Weights of a small GPT-style language model, trained from scratch on English Wikipedia.
Size: 12 layers, width 384, MLP 1920 ReLU.
Architecture: LayerNorm before each block, learned positions, biases, capped logits.
Training: a variant of Muon for these matrices, 470M tokens, 7177 steps.
MLP neurons of a small language model. Each row is named by its layer, matrix (down: output weights) and neuron, and shows model dimensions 176-303. Each number is 128 + 24 x the weight over its row's rms, rounded and kept within 0 to 255. Numbers have three digits each.
After each neuron's rows, "fires before" lists the tokens most often just after its 100 highest values on Wikipedia text that the model never trained on.

L3.down1740:140151154157137145130107115110168182142113109110129132143083164134134106134129098129141132099110133153122117138135106155107080127123104100095093113134097136108137105120113136173080075140106130115121097103122148094136135074138109160110116141115131114129163112161138170186124143119132117109118150070138164141111081145161106141105136149165128113144161140163130151092131124143098143092132
fires before: "E", "°N", "°", "2", "3"

L5.down890:143104104121152092154120115074139111141130135161133133096124143173122136129145089148190117159116133127137121136102153117154088101161123111137169148118153142069148100144106189136100092122134102132138131058112166128131103139130143111119155149139113153084091145090085111123142105150126144131153171114115157127118108125092144109095131129149145123098085111169122146132084137159168161120133
fires before: "\n", "|", "-", " as"

L8.down535:115144125128118109096106115137140108136135128113145141125080129130135190198083153125100124155133176145158125112082170138140140159214083156115120102083105117144116123168128090134154123145127131109097087149169086128124078112130165153206128106096103139122164144155128131095152149150149113114136100125112148137145127143097170134120151128130136128133077127152096119117144116124110145115102
fires before: " in", " on", " at", " as", " from", "ed"

L3.down1110:135112118107143115143154102105156142095121114121092089160135108139144121156131084135131122121123101125108118142148146121109147136117120130144126148161112155124099111131133139172140117125121107125114111122119147138164104126072158134155154157147118105140104115098134115091139124064165118125118128143136134142120141132108155135084084127183122071092136102129165106127111143157125169124130
fires before: "\n"

L5.down136:117086117104142099112062155106118162128120133144133099121123123115115131152092151114119123124100128086149107093118123119134143166131100148158088136161115111140133113112167138120130115155108124135120136114148098110072140141126112170113162161147133109098108120151180127112136130064149161072138116154142122157131100118154155160086144116158131174093111087115062149142066146154097096150170
fires before: "\n"

L3.down21:146116135160149121134126163139120130099140178095103134159107122130149151131111134108132131143113119100114141139126181117149131114153126120161122134096104113144123139128177143142099134124102111161138140107130111153143132175118138106105177116100139136140126111131117113141090146172134114109154099142095106120134121085144141143123115125139127123121157102118172100134130163114088125103097
fires before: "\n"

L3.down52:126160099140114124132116154166138128136147082111137125145116136121090093135127137124137122125135137125125113133142125122115127165178109126092129129131111141139140105110104124089120115102110124131101113136118090134145188102134134086128093160127175135147117148086172117133124133088099102141107135162101175155181137149140135154141138165125171153136086108110159211107122187144079129134160
fires before: " |", "\n"

L3.down576:136123170131148103128158122090107165179148123159143133148139184112167109160124076137105122123087087135117160144118125189171116134131119150115123142077122100097129073122116113099116132116115135134103138107103147106123147149108121115113122103144139119111130118118087166104138147106100105109137160120114148115173132130154119122107125144131161172117109138110101119133130140101152144137138
fires before: "3", "4", "5", "0", "2", "19"

L8.down409:135126128144102159118146112121131137116140118142112076141104134104130124127130110140133129095084098158163131132122090119073129125093139128127114132114074124135152114106122094154093175134107093141143147163110103114114141092121104109136138138135121158152164125103132123132121080129120177133116157133120093116152119110059118123085102121161128146132138086122144143113205155091143114171150
fires before: " is", " was", " has"

L3.down1494:128150153103137127102153083154151150140147116132127107136099149159126158152148104132146167130131165071128139150114151121080138124132176149115101108141118149138094172121136114116122090143130110141152113131147104070125158144141161173170116097134163158128146143116096163133098117134145089175128097095106145110156084156171141144156177101081135087119123116095142145128095145115091134132108
fires before: " |", "\n", " "

L8.down204:101123138143119101131134183115126156160121136134164126126184157182108141148124129129149129135088117113176131133119118115115133170118143143137132135078138094047137094148150101101142137079127144086123131132115094117130069104136106134123143134124139155109159101152099100156108125136166117124170118101169124142160135117144143156065143126150116147122146170069087142127118108103123115097116
fires before: "==", "===", " ===", " =", " ==", " M"

L5.down1096:105136122074132157112131122119178104102147101111144126148164103118163109139090093109162100123150131140138181180153134128105094114112145113095153118122129124110095192129164076126163154134112148138138136150136157142161133168107116090108080084115086131133140126122185154086134151173141088124108107111099130096150108127109116092133132093126130119111061152167123124033110119114068122129110
fires before: " |", " by", " in", " to", " on"

L8.down1102:103172124148137138101092159160098096131127140132135120094100125147128124105133107115163077141118116133145140128147100081113106139153168135144116114127111159114105136116119102121082121099134126118102079162145174152117144142073153172202126171137174109085169174135154169137136132116121114123114115115151119140106106092122186139111133096117107124113122135092098163135140090098158114163127
fires before: " as", " in", " by", " for", " at", " to"

L3.down1189:156123142121093105159129118129122134167112157108128160090175158117087152134060151139124152126132136109107148179150135134118109130117134102139113117100125116107136143123158100106137105141100111124134139064101122150111125146131117163118153112124204142136142104087090179154106110127128108103116104091084118105111134156145137126120139098153091131158122095107167131117150129118175100129135
fires before: "|", "|---|---|---|---", "ubl"

L5.down507:153143104150127147106138164165153146104147142081138140101118144102105090127148097144136137139118128092103141127136056087128142101136138133132121202134131171124173140120104172115144113114118139131096073141108129142164142156137168101125113092113131145139141117124123144146128157150115128130103159140153108144140103096133118135130132143159091157129116146092120114127125143136172101139173
fires before: "\n", " ", " 5"

L3.down1828:167125154125144119119151164135112119127130162122163140080118109125158102118114093145082122153147121153128122127168142103140104137114148156085147091116151145110136103150077128149123143124124101090077087153133058126170133114105129102123157135118169115071114096077119160105129097135110145140145201129089108144135091122147151144147106171127138146123125103106153142125127154132120074152112
fires before: " |", "|", " 0", " 4", "th"

L5.down1687:159161142133131126131109140152138126117128142116101120116098151099126136148141114128131084117133163134103097132134184150098089143146117199133152136138129138131174101161115155118154138131060098138188108103140125160161121134095123165148082058127106121117161109148119141151133099130131162141168127135115107115142112147145125159144104112168143107140117114132113131129161097125089100097144
fires before: "\n", " a", "The", "-", "S"

L3.down1622:143114114118110120113141126181122121115123090094121152165137125140130119110122097164146150110097101084133117146145124115133116138175171132124153095187179154137131126140113115082098175101136094141117143183182107097103112130150134129088110111122122103109107148149138114153113141114126081112138122143112157096156081165188135136159145111098147163117132134115125169129150145095127127147110
fires before: "\n", " ", " |"

L3.down1543:118067092081111133107151148140125126184134106121119140073151154098147094144088144114140101178103164103085123122132142156129129119146128124121116112126155110140132085161165143125107143113100104135094065148120159122115128136153127115137097118130148092160127106142107117120142136137110117171142125131118155154146166117108119124119144131134142153134168104106133165106094119174114122151146
fires before: " |", " ", "\n", "}"

L8.down135:150146153153079066115153134124129132158096143095113094132136168129077137121136136082129151151119115096067092093092115084149119129110121094131153097156140112106103171120135101142109124124093099083132132129111161069138146189136119145144128122080137134108125127130121114106164127139156132141146142103151114111108132157114127123109131127177133146100160131131113137127162146135135144118122
fires before: "-", "\n"

L8.down983:110106114170157143145109148130098129116088135088133101164117114125155078149079132122124131103079135107131128131161127096130114138126112102148090107148096132097099113092093154124134125126093133076173115133149086166075097132143112127161129112158121139129113082151140127110127118129111112104143120130142145125137106160089105129145119127192184117109180099126110125185125128168115099132105
fires before: "\n"

L8.down356:100110083115177108108101206123131113088142164139127121083152151137116168157095131135137164154141113140143116108171128136141109131100134089155109108092130106119115125131157130171165152122109148122131135126128135142111076140130130109159129167130108124119078116136132150105169149138152139099145148136153175135128132128132119114127162109111136102146120078129154159085183135144140127174092
fires before: "\n", " and", " in", " of", " with", " to"

L3.down198:136121173162123088115113120103126131111127169118128161133117150075122115129119130077145146129139115106145126127169144094119075133128150152167073137147151138127118137124138096123099100135108106143105114108120091143105117129144141143169124103169182139115127123155164145152112116134111109107170086124115152098135110117148170172101103104140135076154109129078122113125109106144131098111151
fires before: "|", "\n", " ", "|---|---|---|---"

L8.down608:110140108132142108152132149106146103127117136098137134138152143076126087119109095148114139146109100117165148126160126164107114100123148122107131106105118151121114121123104084182116127147107112114169100121094088155147156149162097125118134136119091180127145112124111144135104082147130138139116106155087114122110094150111146106136103129152116130140140096128141121128167164085119116138156
fires before: " is", " was", " has"

L8.down1436:161131152107130164075126096150148162134123093133111117124124142124138128145141123115115148137140109132152161108134141121103105156076079096123143101156122160120114144172167115160145131097122158111177099086134125068143123126106096132126163139131140112147157145128129085133131158093134126104157121148086154113125117170114109142179165105175153107162150149168112087156104120124089080140131
fires before: "|", "|---|---|---|---", "als", "og"

L5.down1829:110167131137123082096126146138164150126081124143140122146135120144106114091111084098104148115139109109074077127130120078160167160145127088154099158148080112099128129117126148156135106105141104130164127099114142163106139125090180141132115131165101122128106129136140135135112147110143140087133116112113145142177102166135139106126120119165140148121159119105123095090168122155131154124123
fires before: "\n", "-"

L5.down641:159087133126187117141095137108121140146151131184100114127142117106140123143132125133134117146158148117137202107150134113124124162130153142179075125145113139130177136127148102140105053110152146153124089062093082110105170119131117121167105104172126155151137133167144105095102109111081148118148103115120098122143107133142129135123119123140153068117170128157155104150125120127097110114098
fires before: "\n", " |", " ", "|"

L3.down780:121084150162139117101176121133182115159159128145118161172112144083136124165130157158122129089082096101104134107115149132197155120159120154108141146151120082138184124133117122115142102123078156089133118129101143161122110163121135084126118135127123115144140120102130132146103135122136132101112118131106147121104123079141144096127087117090130171158102156154159121146116165155129140149123
fires before: "\n", ",", "=="

L5.down37:137100183136143094128106139147101137111154132095088135165104106119139094152168096115122140110149114106126132137119137130105148133127117111104109166146093158131142147125128127145126108125117091117126085100113105182097138126126147130154122114155119153133100122169140161110147166149073129145118127122143181140145113144134130121123085092149141146165142098100163096088162117130140138139118
fires before: "\n", " ", " Q", " 4", " −"

L8.down365:158133107102145104127141134135113074142147112118097115140131114132074129166078098142152137098134070111116113113136155137141127151106094186139130138156137121158135115144104110092079095112109166090142138157140133120128117118123131098151110159163126144104119088177164158149082145088098164135152120130133121096172113108161142106092104147147137145102125109136153111126142085145119074128135
fires before: "\n", ".", ",", " in", " and"

L8.down1791:083147105137090135155142109103102078103093111093128097109168138136138147120143153108124128093121109124127094109103139087175122107108135139135162127138101166115133133093114166142093124132113124126108101122148116123160142109092147147149106185091110151109116118115119126127121143113131140127159154121121134114124137104114186156160151095138146123135113122126149109087172087131117160126161
fires before: " by", " in", " to", " with", " by:"

L3.down1660:077122158106128115129092134153142142088092176127123124144140147152119042154133131097100156111121098144155072138155112110145152126120149125142105127141163167134114105100158147120135099127159154119122106124133115139120134108118131116136134112149126115134147120120132152135100132103130099126133146111121158126129117119109143125132064130169139138148169102126096142107138169121136139090092
fires before: "\n"

L3.down444:121167131155144093122152142090142075083130122122124100160117138140119096130111090093102160142116074194111107108128128119132125134131141150159130107119082135141150162145153115083144137159150102160133125143138106161143080123139148128182100181135109134121119155116087118121126104116137118128131128131129168108125193161135185144094118129092092109130127086066135125144127132111153139138124
fires before: " in", " as", " by", "ed", "ment"

L5.down1816:086132141128118115099130092092143155070099094135123082156149179119172157148145124131134111085101191081155161132149138163107136120106116178118107118142142121087137123134134152148170142142118169142141127105148138170133119111110157102134107124141118133122152116178132107075116136097136120114131092091131116114134122130150133113139099131153155099157174143114115149126088116113124120143081
fires before: ":", " by:", " of", "ial", " |"

L5.down1315:139097120137122158154143128108139128196106154093106164135131085115126123121143125114148132159142118132134126102119134122124110097153092131131129186128103143092119095143145123124111096136166110099119124138123130163120159158117160128145122096178176112139150119103137123158156104151115144139163128152135119108133072138136148170149116129140120131101116113116135100132102120120137099139125
fires before: "\n", "==", "s", "ish"

L3.down559:147130151147099115206108115085136132111113148124123131130093117121129090166125121105161156096104079144107137114137146101127131153115110163172103115143099139111124127138114124091147136110105104146136084083093179153115113145108176071134140104117112157156126175132170116142164175151133157162152145121140098131154138114123107123124094077152183128115144110151130092117120129121141101126164
fires before: "-", "\n"

L3.down57:155097147122121140105129144159167124105139087129132138154090171097121118158135128166134084103158152088140159106141131132162107119123167145110132106135125117128180084136160130170111150112125148131155090132114096157103161078123159141108097133189128098136139119108118109132162129122165116103149101160107113152114097127150085092118122166123142155127125076091059136160138122176134104183133
fires before: " |", "en", "a", " of", "al"

L8.down1578:119130105153111109158113121083151148119168154090145107120145085146171155098098109122148080142114160107148136091149149162174124075117112128124148135118151124186082156231149124141127130087127150111142135111122138142132108119151077136114122144092127129169180108115132127148111124157134131163151104117164118094130161129131086145129124133168116131160129094102140108146137138126133122128150
fires before: " of", " a", ","

L3.down1465:144126156126161120171127091114121115110072142108101129139150110112153148139089171125135133150127184096109159143115116135119150104145111083128088109144117155141107133142088130118124113087106116110110125129145157131133144102181155141115138110106140125103172123142136117103148113101103118090140142163135112201143152143128137112118139095154167142119132113100065133147112134085103119115153
fires before: "\n", " It", " The", "ain", " |", "e."

L3.down1203:094068135115139105107131102135142084134098166171136112127129134134087143125112144114147143145147093098104140136145193114148150077120142130144094139156129117109089108103126114152123131148123160146162129132140102124091141111066162129132129160140129128126168147137121122156115134177124133143083098133122167091179144128144105138094158126162151130143163144141110171093123099122081155117113
fires before: "\n"

L8.down297:132105161116160098072130173131156067120138136152166108158137113089133130117111138139127160136089106125161132116081071088136107110159106099117127149109161107154148124084165154130116089094109114135147153094133128088118128096117132092161122126125161104139139124123145137111160103138152104103151136131151108142106124137052106120124138128103114165124128108101178109126078185125146109132117
fires before: "ed", "al", "ing", "ific", "s"

L5.down1558:123147090166161130109085128122095116136080137165118102137153157143105098142098119100108112110092101138130175133146141093198160130091104115205081190153099161128084138132158140109116156118163121111141169131126111126116125094115128100111107133181124105103095130138134140142075105133106153127136137172141095168142105154117150132142143140163151132154126131119125129114134130125165095152085
fires before: "\n"

L3.down860:136106129162120105194113112139139135117109115113120148182142104129161096179144127110137136111116097107123115140120110126087146110113119115130128116155112121096138155126097138102151086077079118168156116120096163140096138136100152138087093122135106123093104107142105125107114139158132119091163134121123123116142132117141145103143126104142152140129107079115158098140103124197170154145141
fires before: "\n", "-", " The"

L8.down8:157139155138063100152115153135143127143173106114178110137128132125140140155128123085134116171146148138132167100169139134175137133117118141157133133125125189131123131137125148134152101125134142125133128101140140139131071099108127182140186139116157111137116120117108114096134136153147171123140127114164105135164136177131119169149170144100115095073130120110147141157165150113115123106155
fires before: "e", "es", "e,", "ed", "e.", "ing"

L3.down369:129156111155136064173114144125135171119119106122102152166106138124118133139115130104152108113105109174109074176119127136161123125142137109160125126116115128130137139150131109104101107137036133140133115171148110138145136087129132142108125127144109141117168103135157103080133113138132113120136149118150116140153134127127163190145119111105107088133140141149106169151089161127131126122123
fires before: "\n", "The", "A", "M"

L5.down1736:114094155096139111163101116108118163146140131073121110158145137117138124108123127108096112121099107110127166129113176164105100178128133114144104157137105112147099156127145145118161105125099152093111142118112114110169129131110151155098122136148103109131169120128112140133135125161134136088124116141104137173143087089140139132120128121136144134146097144136123154105178148117108122068119
fires before: "==", "===", "In", "He", "The", "P"

L3.down2:077109159101162131102123162126135082135147124167104114125095118112120121098138096111119150145108154089120120077136125120160160136181150106149123120098123141159160126145096137122161120110099117124113129191122122123130130124159122129104148161129166139121107148102136133146148122124167112143119127136095131149169161108135132125126128106091124173100117085125102097123141123115119115158148
fires before: " in", " to", " by", " for", "ed", " as"

L3.down1585:115151093112124084136102119122080141151135151096119107143143115135173108140133139183143141094115184161143101152144131112136127111167095094143126117153116142141123140157083123102140132127086119111135138186107112088171113062164161114095143100138106123144111116087130106126085185116149106149069111085128151149113079126129122142183114160116147175134119119101123127115125170094130160128171
fires before: "\n", " ", " 0", " |"

L8.down1068:112141117117097154073150160152182139138164132191134119169115072120120183122119113134084107158122150190111125123145121124155150108109129141201136143158092113131086147110086109099126139138121134170140104106137151147114120131124136122126127107145139154128081144163108153117079125122114108134136142114136098093117139138136121149130108118156099117111132154120122163129082139144144187134111
fires before: "\n"

L8.down1664:145121115132152125177136158147087116095123127131094109111109090162129179155142143119137125134197120168133129103101099124131110117162147079111174158159181122093156122117108133136136140135082146138150105094117148119128109120099131134133143102140180179096126152129144134115109167156175151104124160150102120125127110103135111128138138124135113148151123131155123094093107115156121148125131
fires before: " |", " 0", "ab"

L3.down60:102118136114132099129097105165143092152114137156117082148130118118128072095078138084145185110123101101119120160125159163130146170103144105140110112133117145168156102089118162111134116147128106158127097115139086074140158110137130150112090131112145085138109155092100155158119128097126123165088089096106141090139118156146161150123125116155123140145131096163147145103147130130123129134156
fires before: "\n", " |", " ", "|"

L3.down988:155142139099111118141100151081171157120144154113103114116148173140123102115100182123138141113130130093096130143130133159108120144141130071129123096150144152122095129118128121112110123112129119126161113124123160141106111150120154136116109106157099123151156107124109143165101111064135138185103116121132148119132097182092107102110120121109131110100128095142145164108148115136147097101157
fires before: "|", "|---|---|---|---", "\n"

L5.down706:131147094088149116134117101115125102124102074133114111152135122144078134115110133161125107126157144159112144117124137114175160123120185092136111134138118139107124141133149150111093117143130137169166124107120084093152142137103095129117111116152145147116119135073119126205070133137137148120120133148153162099146133151131164111117147121187162102114112190163124131152146110126134123133088
fires before: "\n"

L8.down876:155153110141116155131092120101116132092126122142127133144164107152079116122152127103131140105136167121111084111107094123147118104141156138124117121081105137128158156151094130178143171142125141174145115108127131101102111125130063125136095147111172142187104104133134072131119118137116176087107154109120135111115165094127127135079130164168124130148105103124139124141119085116151148117130
fires before: " of", "ed"

L3.down20:103143105128147154152130134072153147119170119135148098102130139144107137170128136148128116153108161099111120159130172119121141125191174132083111129111172089122067105111119145110079130129160136126137136154111106125145110128179142113124104116126175132074100127081103124117135101132101128114127113106119109114159118132155130124160112132097143113129110097104120127144105135161117088122104
fires before: " |", "on", "ag", "le", "ep"

L8.down290:171149098157121157165111159103134104117148110128139135128149123134101107149124105162155134143085101140132159134153134130153108153115130094097122091121120096122147150135119151145134141161110116147125132127107115153085124112144120144171123060136157142117146169099134128156174124103111122110138117133147113100112141091114111113131126081158129075110091109121106149162138136133093115122143
fires before: "\n", " The", " He", " It", " In"

L5.down1764:127103147144123165118108112169115125097087121139105125137147121096149140124113075137137115131109180105112154142129093095097151081066140097120133133106085072105114094090124168154178125162130142126116150162156141138113082120141152145165111147114121147132161125173103155159106138112093170170143111086141083113105147122115139091134140096142109121107126089124151103113163101139143106100135
fires before: "%", " |", "/", "et"

L8.down495:127118143154119044126148145144117091158170129149142078128175086131176107089119146107124177129142137117164093121131096125109131150140152125127133137135153159114104091156156145128126074148119135085131110126124082151152127165102106120120138127122116144157122116163160133134121137138136162083150126116118155124147118162141159094140122112121170118083130090121159142123133110152136089126063
fires before: "-", "\n", "N"

L3.down259:120122112147119142110139102109120160150076137158124093123092139107104144129096129136136146133093162174089116088163114117085103105112114156097101089143133113093163143085109128128125105195137151069105132126103123146163143104126139167112146156139160114116162111118162109103138129118146143095154147155118152144102129116135145134119144090129154162151101111117121110134062108132153127134076
fires before: "\n", "==", " He", "-", " C", " In"

L5.down591:151129173156103130157135105117145124112139148156123096113094167127135133116111153136124112160107115136069163119108149110125149076152158114158096132119117108094124164148152060129135130106126093167130102135094098112123159132112115113155098119121133182133108134164105092122096148143141102113119137121116153167090140147151144116110130135113125092142142119134103118139131088158141108111096
fires before: "\n", "-", "|", " the", " "

L5.down1111:111125158144128093119130150100123138125128138137078163151116113128090111139150092103118129124122099089122109125122120088110145127101154128163171155126095107139133115133159090125121137122131147115119129121126151145128078131111126143119125107133098145138176094117156143100116094129134160123099137129139114165129120128153158158097137157099106118154083113142164129135161097140121125128132
fires before: "\n", "it", "The", "-", "A"

L3.down1658:120141131133086088130109140153128132130124148130112125148138107126163112136152090162104124105138154143102136160151091117133150101153101135067118136178140120099146118131108098102109142127131094116119150158178094137176118115147151094153088144183118139130113128110146121102108131094170141129176124141106125167163076121149093152110122090153090139110132081160145175145152161132134111132077
fires before: " |", "|", "\n"

L8.down1811:148110147191115142082132178113113111101144092123166142173117094107119108103156183131142139116105123127122133152137130137130116162143091124156131148115164131143170066120172136109145126109092151129130109136130117152148101119113122116143140125121126133118139170128118065059151098141147123125102156126130121132102132141114120145145098161146133123129143131126114147106122162171089133120110
fires before: "ed", "s", "ated", "ing", "es", " the"

L5.down1631:098134091137158128126112137171145107169200106112153198143063105141138139136139127110114104090162132113116126106121099091107112130130104115125122141141079139139172132120127122115122109143158134149164081121106102162104148110110145124084100128103155129131088092129135121113158091156134100159158161124133141177085122103128123111152138117172175145102124122135150075169093117114096127134146
fires before: " |"

L5.down1214:133144101145111148148084142159130098131093164154113096151149092127134099144116126126132136083113128103119160147127133112112154120109076119112119157140130101115053132137092135109110133134123135098129108133138146089127091125136187135144111167156113143140163087124142153156114147154110160154138139120086118117156115136150103147167091141135127120126123111160223152081147135096136105123132
fires before: " |", " of", "ity", "N"

L8.down1211:151122105139133096123141140127153094140159140113193145145116137142131102126132118117094087151152140140124137098097165108097098122157114130150140150115109097108128140193132117150114073102136166134123164074086126170164141149174132157120100132175144131105126116083105116129128104130095117121132116150139147131132131127110145156101128104105146113164131089136110125130114136118123103148153
fires before: "|", "ister", "te", "or"

L8.down1:163080169130119114158162108104140091144142107144143130154134115141142132116117128186115143097097097142147106139132094131119189119132136168135143136148130120141103138160130129112129112121085098145118134120100117081088166111145144120114145206139098080119099135151152136176082089116154110120097137126075135109168120182144074146110173108107129129123151128108152144149132116124148147125117
fires before: "-", "\n", "|", "ir"

L5.down555:158110095091142130128126106154136150144126149136135109142130138106161089159117151153102091116087075117095124134094136158114140128150148140114160158132127112120124098113140126106150088201078133134107079145113101128175095098093142124106114153144106151165149109137145130158114157088146154130151132121113084197135143166126193159153143134153147093142097118140123125141118177128126128107139
fires before: "\n", "-", "In", "The", "A"

L3.down726:099143142130145097121109166185131116159089116163107138159086148112093177106114107118148160126139133100131102136100115136138120129115132164163134120122128139106117119146122103148109121132101117175095114040151096142117148140148139148125145135154114118131138115120139137144133105124154117108118133151091162125083141141182123126128141111137157119164152152131102095131108120141137143132110
fires before: "\n", "|", " "

L8.down1527:139107138130124148128144168123120108122161143151128077098104122132130136119173155128093118143133131136152143076116133097121104103089153168144135170061129139146133110144105125106130154085146126149137137152140125095090139156122123118133146127129112154175138066089153127150131145098129136193094123166150160075134149108139117153087138149084084077141152138108155121146135101115119125122107
fires before: " of", ":", " for"

L8.down1624:172136149151126132103117185118118106157161068126136117125135121135160113108127110163167151118112074131076182124099110119117137141129157125152133120160122107132111165100123149114107121131131159096115105151163135151129136137147115123112124106137106071110142137154109175155124130155129108065140150109113159125103177133114146091151133157118135159103117097111123140102193120116131103113134
fires before: " by", " in", " to", " with", " as"

L8.down1715:152150107120140146110119101131096112153158092122130127166117093117101112164107091111122130145093102168093147122108131165112110130116144126123111156141097145103123108145127133133106106127145119104121101180120128144139130146119147136155162114109100134116155135163161129122096127122135126135133124109137134170125162120136184071132106100084148125137085161138158138107142085131097123073099
fires before: "\n", " in", "-", " with"

L8.down521:130173125105112139120137132133139141112121130112093104149150119138102107151113129138110104162142115194122161149129127136069179163128108138097102103116169140104210132109104130126156161161114131169112152116125113142151101149130121162122180147139106124123150128095103073095130132091097141145151100138117148164108125130099096162115139144157084090149167146112119160139091141100090151154128
fires before: "==", "s==", "===", " and"

L3.down1076:144100159131132110126127137128149153129120145123140114158112151160121123169119121112163151097120087117131098093174173156144128125118144144131111084139115149159136128148163103089169139122180099146144131133128121148106137168139137101149092110150164131117158106103151108093118143154119133151117102144106111183174137142145135130123153122111106130146144119120172136072160116137081142136191
fires before: " |", "8", "9"

L5.down561:116163139136190147113072109143128082106136121139125141131114168094139106084149141131143133134143137140143093151172106146101099110120135117134105142129147169127156130198125141116125106153090114118146103129124126126090124107089125118151129082140140124092095139146160131127131126159141136110162122123122104139131070115093141149105122084124144099128109115135164154111101078179135110132145
fires before: "\n", " The", " In", " He"

L5.down1199:071132164071146145126142113130135139138111124133142144132084126151128141128130171146152099086103107124174143149172123155162137203151125128112090109111125119146112123098154123133158153127093096092117104139131156165136129124107148137127147100150131110129162115149149131095158147130116134120158128156093121174129122074098126116128161123158137122102113101118133148131126120162149114134102
fires before: "\n", "==", "He", "The", " |", "In"

L3.down380:146087143099124096140098108140124133109130115137128091163126128113145134160132130147128142127162083151158147075122129122134137120139108126131134112156175106107140111131127161158119160146176103114117113118071116089144136107127146149168106141160105133125106117155126122113103110102125165115139108137126149121111145099133168122139098123118159132125157157156090132106117168122156127140094
fires before: "\n", " ", " 0", "el", " 4"

L3.down171:141113164107181082103131124093164087113107136152136117136142108141080136136128132082113125104129145185151118118147164080117131123171104099149101139148125127141122135093115112131132091126106160162141127123112063131087110085151122137136134140164108109128111141148107124146127170169103159181138075149129112121134150140086183161122150122132160086108187129128124119157149121114128148155142
fires before: "\n", "igh"

L8.down1670:124092132156135143122102099158130101094191144110146118171139119155114110119148141104141103154189130152109137142167120116137095139113109154089113148148140141118091087103133124136100108110138102135129107142125127149140114145117112168119135157138127130156109128148126142180172114155138102134106119116119087095132142104133126139149105140120120077116138138158089146178138144127119104145109
fires before: " to", " on", "on"

L5.down629:088120147145143153147097112170109140094116167136120073145152156115107081145132106131127125125135119128142109128154161103082107112144120143134087095126054124115158143069135140133184141133098078155135076130125131104149139150090136104143094132146154145146115127177133123132073115124111123119096140104115124088148106134119139105128103132145135127142150127096140080131095124135113118128166
fires before: "\n", "|", " ", "-"